config.yaml
init_std_qkv: 0.0235
learning_rate: 0.00087
beta2: 0.99
final_lr_fraction: 0.0
train_tokens: 320000000
max_steps: 4883
dataset: "wikipedia_en"
MLP neurons of a small language model. Each row is named by its layer, matrix (gate and up: input weights) and neuron, and shows model dimensions 256-351. Each number is 200 + 30 x the weight over its row's rms, rounded and kept within 0 to 999. A neuron's up and down rows have the sign that makes its largest values positive.
A block is one neuron, or neurons of one layer that tend to fire together. Before each block is what it responds to, as a language model described it from the Wikipedia text at the highest values.

Year tokens in dates
L7.gate377,180,201,217,187,184,231,191,190,245,270,194,193,175,219,214,186,190,215,171,157,223,222,150,212,217,198,170,137,182,157,206,235,163,168,179,194,220,203,217,193,200,234,140,201,208,176,122,189,181,207,176,230,231,182,211,158,252,200,221,169,256,182,204,196,218,205,248,215,194,210,244,190,194,197,275,194,220,181,216,204,208,170,218,173,185,249,225,198,168,123,239,241,223,205,141,203
L7.up377,191,209,210,192,200,156,224,197,153,202,226,235,231,203,147,163,183,187,170,150,203,195,186,185,194,217,159,176,262,151,139,245,185,217,145,174,171,224,224,191,169,225,237,186,214,200,242,214,230,193,222,201,220,211,213,236,175,167,185,210,224,264,185,228,217,148,247,129,179,182,226,180,201,173,202,191,194,232,204,237,219,188,206,203,196,202,228,253,134,178,243,163,249,215,186,174
L7.gate599,183,213,159,157,147,210,149,229,257,222,202,269,182,157,189,194,236,185,213,224,253,166,156,191,211,216,192,156,197,159,197,194,227,158,174,176,152,216,209,162,163,197,216,175,135,159,172,233,195,193,194,185,162,159,194,214,226,238,220,202,224,174,179,187,177,160,198,189,233,213,204,208,242,159,204,188,239,184,253,216,197,195,187,208,170,168,205,219,227,171,221,225,219,203,195,245
L7.up599,179,222,225,206,226,164,143,164,184,202,218,201,240,243,205,186,214,132,236,193,213,176,176,168,219,175,197,204,141,201,166,261,211,218,201,210,253,171,154,194,216,148,176,239,171,211,177,196,174,231,188,155,202,170,233,188,216,235,193,217,228,184,187,178,210,255,217,217,172,224,232,201,187,178,182,194,209,246,264,171,253,184,176,163,228,152,156,182,208,231,169,221,202,189,163,172
L7.gate711,219,242,206,197,228,179,174,192,218,191,177,204,197,156,172,202,153,180,134,211,230,211,220,253,193,119,196,225,202,208,182,183,177,178,155,197,220,217,196,181,195,222,194,197,142,196,132,153,199,155,266,193,170,174,180,179,211,218,234,183,217,195,155,270,164,146,174,241,164,217,153,202,234,194,186,168,161,226,260,167,218,219,169,230,230,174,226,209,188,156,226,207,214,158,213,163
L7.up711,200,214,216,179,186,210,219,244,113,197,191,159,224,256,202,252,196,227,204,176,128,227,174,163,188,143,169,209,201,214,230,194,179,200,177,154,147,153,199,190,204,251,168,220,213,224,212,194,189,212,193,194,201,203,201,182,170,162,215,219,166,205,225,224,219,182,241,225,202,247,215,196,173,179,141,182,232,256,191,209,197,186,185,193,157,181,178,204,194,194,216,210,198,222,167,223
L7.gate859,220,206,179,207,159,197,260,219,174,168,132,210,197,200,203,183,168,222,168,186,209,166,247,211,168,200,255,223,232,208,216,242,202,228,213,231,188,250,156,220,166,203,197,181,248,191,219,205,184,241,208,226,194,179,168,247,205,189,228,238,287,186,181,208,182,168,206,226,186,187,250,219,244,224,254,213,205,197,220,195,247,194,187,233,240,178,202,193,207,192,179,253,224,182,206,161
L7.up859,167,224,212,206,170,208,258,138,226,246,212,212,258,160,232,224,213,240,218,195,192,190,242,186,221,205,146,239,213,195,232,200,197,158,156,233,166,239,165,234,178,211,240,171,187,220,204,237,161,176,159,162,216,195,213,193,195,203,219,184,208,188,269,186,210,225,137,222,198,173,245,209,221,254,211,197,238,201,202,148,181,181,160,210,203,205,189,239,218,238,147,243,211,163,230,151

Word-final suffix pieces
L3.gate192,227,218,168,198,146,200,239,152,200,238,210,175,154,191,157,178,218,226,227,245,174,191,144,196,188,173,210,227,163,163,234,202,230,192,171,182,179,179,209,197,221,164,170,234,254,200,214,198,183,170,205,194,201,174,211,225,166,225,196,243,197,152,207,203,236,202,156,246,239,200,207,179,154,190,226,268,225,207,227,264,156,140,208,105,227,218,137,155,157,236,226,210,227,205,203,210
L3.up192,262,225,179,162,194,148,183,240,170,192,192,212,208,197,170,175,238,192,168,206,206,191,206,195,232,191,215,189,225,261,232,254,245,162,185,242,256,185,113,127,208,178,205,151,261,238,238,204,232,176,162,196,209,211,198,152,155,213,281,217,150,212,216,140,198,204,315,221,202,266,172,214,225,196,232,223,256,218,243,176,178,195,196,195,207,179,201,228,186,170,183,179,195,235,193,184
L3.gate345,226,234,210,202,173,241,203,127,249,224,270,215,159,180,151,192,155,194,155,173,229,171,204,188,216,194,206,197,146,251,199,213,179,237,179,153,219,206,246,156,222,210,183,208,233,216,180,198,219,221,175,211,250,172,168,181,204,153,191,161,214,192,169,238,259,242,157,297,208,220,256,239,213,240,167,164,195,128,278,191,147,159,225,205,248,223,185,154,245,221,230,166,180,204,227,297
L3.up345,206,159,212,158,237,219,205,216,178,268,233,194,200,169,183,228,150,220,144,171,171,201,196,240,214,216,255,191,164,210,143,193,185,190,209,171,181,189,184,204,223,160,223,159,193,246,189,222,214,174,204,254,196,226,171,209,226,236,182,181,162,172,169,194,230,181,222,188,215,136,176,187,192,178,226,155,218,248,204,153,182,228,203,171,210,173,151,206,194,203,178,181,174,191,194,245
L3.gate707,229,188,161,212,145,212,226,263,113,207,228,211,181,200,161,229,188,241,158,213,201,169,217,216,222,196,204,219,200,187,168,190,167,274,223,181,215,184,198,201,211,239,208,148,196,201,168,186,215,195,185,222,198,189,228,197,233,200,215,136,244,166,188,224,163,198,168,183,181,211,251,247,173,195,218,187,236,215,203,176,202,226,158,248,184,213,173,142,229,185,159,199,175,240,173,145
L3.up707,247,199,186,223,205,219,180,180,278,206,205,228,170,163,203,224,231,215,252,228,191,203,235,212,205,172,161,267,191,192,250,179,183,166,231,188,193,133,161,192,205,227,193,156,195,181,159,210,201,242,199,160,219,230,184,182,200,155,241,256,205,186,158,219,160,212,181,193,216,203,216,159,187,202,209,244,134,246,183,215,216,183,193,191,217,220,197,267,185,185,255,206,242,188,171,196
L3.gate777,204,207,161,205,155,195,202,226,245,184,223,202,228,154,240,201,219,204,222,176,213,162,227,123,232,202,219,151,149,185,213,224,210,242,174,197,224,172,174,218,225,189,174,177,195,228,171,156,189,191,199,190,242,174,139,178,165,200,212,234,202,225,200,230,213,238,233,211,209,190,169,200,207,170,192,184,231,146,230,162,224,160,223,201,245,160,264,176,229,186,181,205,231,191,202,257
L3.up777,188,189,203,249,246,214,200,162,175,215,217,188,213,235,209,222,183,174,194,155,232,216,198,153,204,186,238,207,219,206,175,197,197,193,200,195,179,221,209,236,217,178,203,164,221,227,165,209,185,218,208,173,186,220,196,138,203,183,182,140,282,192,108,201,190,239,245,201,193,148,238,207,172,208,138,189,180,140,177,232,125,224,242,203,203,237,170,206,131,169,234,204,168,209,132,193

Ordinal and rank words
L6.gate756,174,208,228,175,185,224,239,233,138,240,211,192,173,190,188,223,182,235,151,204,174,198,223,192,242,167,236,244,200,215,172,153,147,211,229,169,203,228,194,210,174,216,213,199,221,236,181,193,180,190,184,196,191,170,196,166,182,222,157,209,218,201,169,250,176,222,200,220,163,206,237,239,153,243,215,149,210,143,199,178,197,181,177,191,214,205,165,174,180,214,175,210,190,201,149,202
L6.up756,216,206,181,219,173,182,182,160,191,169,210,187,133,245,167,187,189,188,202,252,194,161,194,230,249,155,174,240,162,230,210,205,233,224,179,191,131,186,167,205,246,218,185,196,179,218,194,216,217,189,186,198,220,171,164,234,248,178,196,185,196,169,175,239,203,177,155,186,175,218,198,247,215,182,172,174,193,223,185,196,260,200,221,252,163,216,164,179,212,229,160,250,201,205,177,166

Mid-word letter fragments
L6.gate428,213,255,158,166,201,207,160,166,207,245,241,177,212,193,174,211,168,175,169,237,217,216,198,223,157,230,197,213,199,129,206,179,196,211,193,191,176,169,171,212,197,241,225,187,218,196,155,189,159,168,184,204,215,224,221,176,233,202,148,213,211,185,205,196,219,238,298,219,193,167,154,189,182,199,235,210,188,223,188,161,247,210,150,247,172,223,168,252,184,219,185,217,210,195,130,171
L6.up428,189,218,192,230,199,226,213,129,209,161,195,185,221,183,203,183,217,184,241,172,190,170,224,226,178,181,168,141,269,198,168,235,191,186,206,218,220,252,159,221,244,229,220,231,209,230,252,187,227,228,204,201,194,136,192,240,195,207,241,222,188,195,237,186,250,191,246,180,210,196,194,177,172,225,166,178,244,159,251,187,230,198,191,204,181,166,205,210,184,191,230,203,233,146,149,205

Mid-word second pieces
L3.gate61,200,204,216,203,143,180,202,181,278,176,226,227,212,149,129,192,226,215,225,286,224,216,180,182,206,163,194,230,244,163,176,171,245,223,159,229,228,184,199,159,216,170,174,193,199,190,196,154,175,171,238,201,261,183,175,243,175,196,160,202,248,144,194,238,200,192,201,230,225,245,203,139,173,192,250,195,202,166,214,215,284,239,202,247,210,196,225,236,246,141,142,173,218,203,158,250
L3.up61,210,214,193,188,183,232,222,157,189,207,238,187,202,207,171,193,177,188,203,213,152,231,188,155,199,219,227,222,162,190,223,174,209,191,228,221,162,166,226,195,221,155,180,175,169,195,199,183,224,225,219,185,227,204,181,165,213,213,210,171,202,149,166,234,222,221,222,181,229,181,192,242,227,221,209,188,194,149,140,216,186,192,221,204,135,169,222,165,196,225,203,199,173,192,226,207
L3.gate240,187,182,182,132,189,167,178,181,185,183,221,224,215,152,193,132,145,190,204,223,245,223,160,227,204,206,171,221,208,163,214,219,149,240,244,223,179,217,192,191,214,261,158,161,201,206,195,184,227,236,236,189,191,143,269,197,211,163,239,222,227,208,191,190,220,204,150,241,189,202,204,189,249,172,236,181,214,204,181,195,226,173,203,190,192,189,182,177,237,174,188,211,228,202,192,216
L3.up240,230,222,180,190,219,238,197,222,193,217,195,215,244,187,202,194,151,269,208,211,225,210,155,222,195,189,208,256,150,175,141,189,188,203,221,238,199,229,182,189,234,232,154,191,251,201,172,174,189,182,233,172,194,186,204,132,249,181,242,202,201,252,232,205,155,221,200,162,230,262,217,172,175,181,259,186,232,165,181,197,213,186,224,187,189,192,211,269,204,135,197,195,164,215,170,236
L3.gate576,225,217,142,177,171,255,193,217,176,173,198,257,205,190,186,281,244,162,216,192,225,181,222,146,147,184,214,189,220,109,221,194,187,185,158,196,169,150,223,204,200,230,214,227,223,204,215,217,226,160,190,223,203,161,216,236,214,197,242,230,218,195,231,200,202,213,234,243,198,255,256,165,157,215,220,259,198,199,205,205,209,167,157,203,234,139,114,174,234,111,208,189,229,220,170,217
L3.up576,225,192,187,216,182,194,181,249,194,223,185,216,223,177,197,153,225,162,220,151,169,216,182,191,204,198,142,214,178,155,184,223,215,164,216,235,192,226,209,222,219,238,160,176,194,238,218,150,179,241,119,176,223,221,152,181,192,192,198,138,160,188,210,201,208,214,237,228,212,238,241,191,207,212,178,194,206,221,185,170,281,243,179,220,176,143,177,255,182,199,126,239,217,188,220,175
L3.gate901,201,193,214,207,166,216,192,180,187,150,187,178,217,186,205,219,202,189,229,149,190,241,203,165,210,136,226,232,170,165,177,195,197,212,128,180,214,190,172,172,183,187,222,186,250,168,193,213,246,194,201,215,233,220,195,230,174,211,132,198,190,282,258,240,172,202,162,220,160,255,170,124,163,216,202,170,173,241,212,156,211,140,158,257,236,194,181,213,174,200,222,216,210,237,232,194
L3.up901,171,269,253,223,236,140,189,188,125,232,231,189,206,201,218,151,269,166,206,197,230,205,204,193,150,211,147,241,213,230,192,208,210,190,255,230,237,231,195,181,175,215,207,267,188,263,227,175,179,172,183,201,192,221,192,217,170,195,216,199,184,196,173,246,253,174,189,249,178,196,189,238,233,262,181,254,192,241,203,150,171,226,203,200,235,192,137,155,221,221,158,220,181,186,153,194

Sentence-opening adverbial end
L6.gate731,197,221,173,131,177,168,194,211,228,179,200,201,226,253,201,119,152,183,143,246,150,230,181,199,212,221,227,197,164,163,224,222,192,202,186,169,176,194,262,221,227,199,172,232,203,191,211,248,207,224,198,220,216,170,159,186,210,229,229,188,194,216,206,241,172,179,221,227,164,187,239,243,199,187,224,210,212,218,223,188,189,231,149,194,179,184,217,249,181,172,201,267,216,223,193,155
L6.up731,180,170,197,209,209,207,212,179,211,180,221,183,163,195,209,184,159,196,199,176,203,201,179,154,153,217,227,217,205,196,215,200,199,214,187,149,226,222,173,175,172,216,206,173,206,172,190,175,220,243,197,191,186,213,188,195,156,139,202,180,199,191,206,223,239,200,174,164,218,292,240,179,194,171,217,159,211,220,223,181,189,220,263,153,169,238,188,171,173,176,186,195,231,228,173,247

Years opening table rows
L3.gate195,174,246,234,170,263,184,230,179,243,212,201,193,187,216,235,163,257,236,155,271,153,148,206,194,253,176,158,200,170,160,216,186,273,207,157,213,152,178,207,214,195,226,166,187,216,137,217,267,222,227,232,187,190,210,167,218,185,187,196,225,221,213,194,137,209,187,188,226,201,192,188,212,217,163,224,190,205,202,216,207,226,160,199,139,189,153,262,170,206,264,186,214,167,202,198,203
L3.up195,206,222,224,213,240,205,223,256,255,117,189,204,282,205,159,211,140,145,221,182,244,171,151,249,170,281,205,187,226,220,162,238,188,209,164,177,188,158,165,158,248,234,189,197,185,190,238,193,172,219,181,245,225,177,272,187,182,175,194,161,191,222,234,158,238,189,204,179,175,190,183,210,196,170,191,199,181,265,163,157,233,213,178,180,188,174,194,205,226,210,138,243,226,195,181,238
L3.gate524,217,255,187,227,157,176,222,160,191,198,218,263,197,197,202,126,188,222,156,227,181,241,201,210,139,191,217,208,243,252,216,183,230,165,186,248,198,212,205,213,180,213,202,228,231,223,191,187,183,181,190,203,236,207,194,205,150,286,215,194,239,176,223,222,212,198,219,230,167,242,217,199,232,178,161,191,217,173,170,210,168,186,220,176,202,199,183,241,175,196,171,205,256,210,172,212
L3.up524,213,163,233,238,182,213,200,141,174,215,183,247,224,171,219,188,212,244,167,233,222,185,186,235,180,234,195,203,236,203,231,209,178,155,156,203,219,282,228,248,218,175,202,196,216,215,172,209,209,190,177,190,236,160,259,215,151,163,199,182,228,196,242,206,163,178,217,194,217,205,198,203,206,174,184,188,211,200,189,223,237,208,226,209,174,202,199,171,211,177,190,205,209,202,177,203
L3.gate535,150,175,198,153,165,184,217,196,228,198,183,246,201,237,199,231,195,162,235,252,190,193,189,148,198,188,187,205,206,180,192,195,239,163,163,215,199,207,240,212,250,156,178,170,245,185,184,215,194,180,283,149,191,199,216,253,174,233,207,209,169,167,189,192,173,215,247,163,164,166,252,185,220,193,212,242,171,208,222,205,255,214,178,124,229,240,218,224,211,216,243,193,202,191,208,260
L3.up535,211,160,189,186,202,182,184,194,240,249,199,183,179,212,206,248,252,210,168,236,122,104,157,187,217,166,181,185,214,239,208,174,225,231,176,200,206,181,192,242,188,205,186,227,239,209,180,167,192,218,187,138,243,162,222,175,242,217,167,247,196,160,203,191,216,212,187,189,212,182,251,231,242,190,212,222,200,280,199,180,240,177,170,180,220,190,211,201,207,229,226,207,182,127,204,162
L3.gate979,207,204,215,145,273,171,248,177,180,222,217,201,211,258,186,183,189,180,158,210,194,149,218,199,182,220,145,169,207,236,213,210,182,214,168,188,204,203,117,271,190,162,190,175,199,204,241,222,200,193,213,190,219,205,215,171,221,176,230,199,219,232,179,213,243,243,189,227,187,191,201,232,284,204,197,199,211,240,269,195,194,186,146,189,180,173,185,222,181,155,251,186,207,165,194,169
L3.up979,251,220,249,213,222,175,238,185,167,201,194,224,200,233,183,256,183,200,181,268,243,261,194,175,164,237,209,173,191,203,156,258,235,159,174,230,220,251,218,246,190,233,208,223,194,202,203,191,162,209,178,161,199,187,179,241,183,245,241,209,178,242,236,204,217,205,209,201,177,229,247,253,180,228,231,203,249,195,227,202,178,182,134,224,190,209,247,184,200,246,204,176,183,199,224,165

Post-measurement words and word continuations
L7.gate165,230,201,188,233,172,220,133,240,131,188,277,219,195,244,225,164,242,156,188,199,210,157,162,223,210,216,222,176,164,187,233,204,233,235,155,199,196,183,222,206,237,150,146,222,190,208,240,193,190,261,247,183,196,224,205,197,214,194,231,230,205,211,201,200,185,215,216,212,149,191,177,199,229,206,219,188,130,215,201,229,161,213,197,180,205,168,204,206,180,201,189,184,213,237,163,185
L7.up165,248,181,188,213,198,207,155,131,174,214,219,217,207,193,214,172,185,196,227,197,161,209,168,180,243,185,186,188,225,245,252,234,218,252,241,248,151,240,198,226,187,163,128,158,236,174,186,204,186,189,165,170,179,154,196,149,212,154,189,202,199,143,204,217,227,222,205,198,195,202,164,225,243,121,179,229,198,245,215,165,202,218,213,146,207,198,182,197,195,190,187,198,212,224,168,135
L7.gate393,199,224,230,244,244,233,190,181,222,239,222,177,138,162,190,156,242,151,154,233,216,174,192,231,170,173,178,209,199,229,175,203,202,229,220,192,231,215,195,192,154,205,249,226,268,155,231,211,175,196,211,165,241,176,177,196,247,232,180,218,180,221,193,204,239,138,185,234,209,184,244,193,133,217,223,198,129,193,242,219,176,203,266,202,196,196,224,204,177,202,197,207,229,210,196,152
L7.up393,177,186,203,166,209,276,168,181,231,213,227,203,230,144,243,179,205,233,226,183,234,181,174,185,213,212,240,163,220,181,196,267,176,225,202,208,150,143,156,230,196,191,116,183,153,245,202,182,210,232,186,207,248,234,246,195,166,169,209,285,202,175,213,246,176,202,174,216,246,207,195,157,204,199,230,234,168,182,198,238,192,209,169,260,212,244,198,194,178,185,235,208,226,206,175,192
L7.gate480,184,220,216,170,189,192,144,141,184,202,202,193,133,225,179,193,211,198,183,229,242,253,206,178,189,199,189,183,206,192,193,219,170,197,193,127,160,198,211,238,208,208,177,183,259,277,174,200,149,188,231,199,159,168,162,210,202,184,125,189,240,154,206,232,208,228,178,181,197,213,209,231,203,176,230,192,224,210,197,184,172,201,237,151,235,152,221,191,198,177,195,211,298,157,170,163
L7.up480,167,171,245,213,184,177,229,216,198,198,179,224,126,216,174,199,197,243,213,216,142,216,181,205,178,205,244,180,161,220,240,188,216,200,186,243,232,229,210,222,179,232,180,117,202,178,217,165,181,162,200,229,181,185,181,200,231,155,182,243,261,210,229,253,181,179,210,212,155,211,175,275,212,195,180,192,203,118,228,236,201,197,168,210,259,238,206,164,178,156,220,204,156,244,177,207
L7.gate672,204,249,206,226,233,208,170,244,165,213,164,177,97,223,202,184,237,196,222,186,143,181,160,190,199,174,211,198,207,210,251,232,156,199,175,149,239,189,218,232,199,208,199,184,219,227,237,167,167,208,163,146,221,196,175,228,235,170,232,208,198,210,194,154,178,196,223,200,275,146,139,197,172,152,207,153,194,203,213,187,186,206,153,164,185,243,163,171,213,208,161,237,165,238,167,180
L7.up672,186,206,181,186,240,160,198,206,218,231,196,190,198,218,170,241,140,140,230,215,230,174,164,215,205,208,193,218,173,201,205,179,191,262,261,188,182,163,187,197,131,198,207,179,187,243,169,214,161,250,180,206,198,212,194,207,227,186,208,249,209,206,167,200,206,167,190,190,168,193,160,196,197,236,188,206,175,237,139,209,222,184,142,264,215,205,151,222,225,158,173,187,157,191,157,219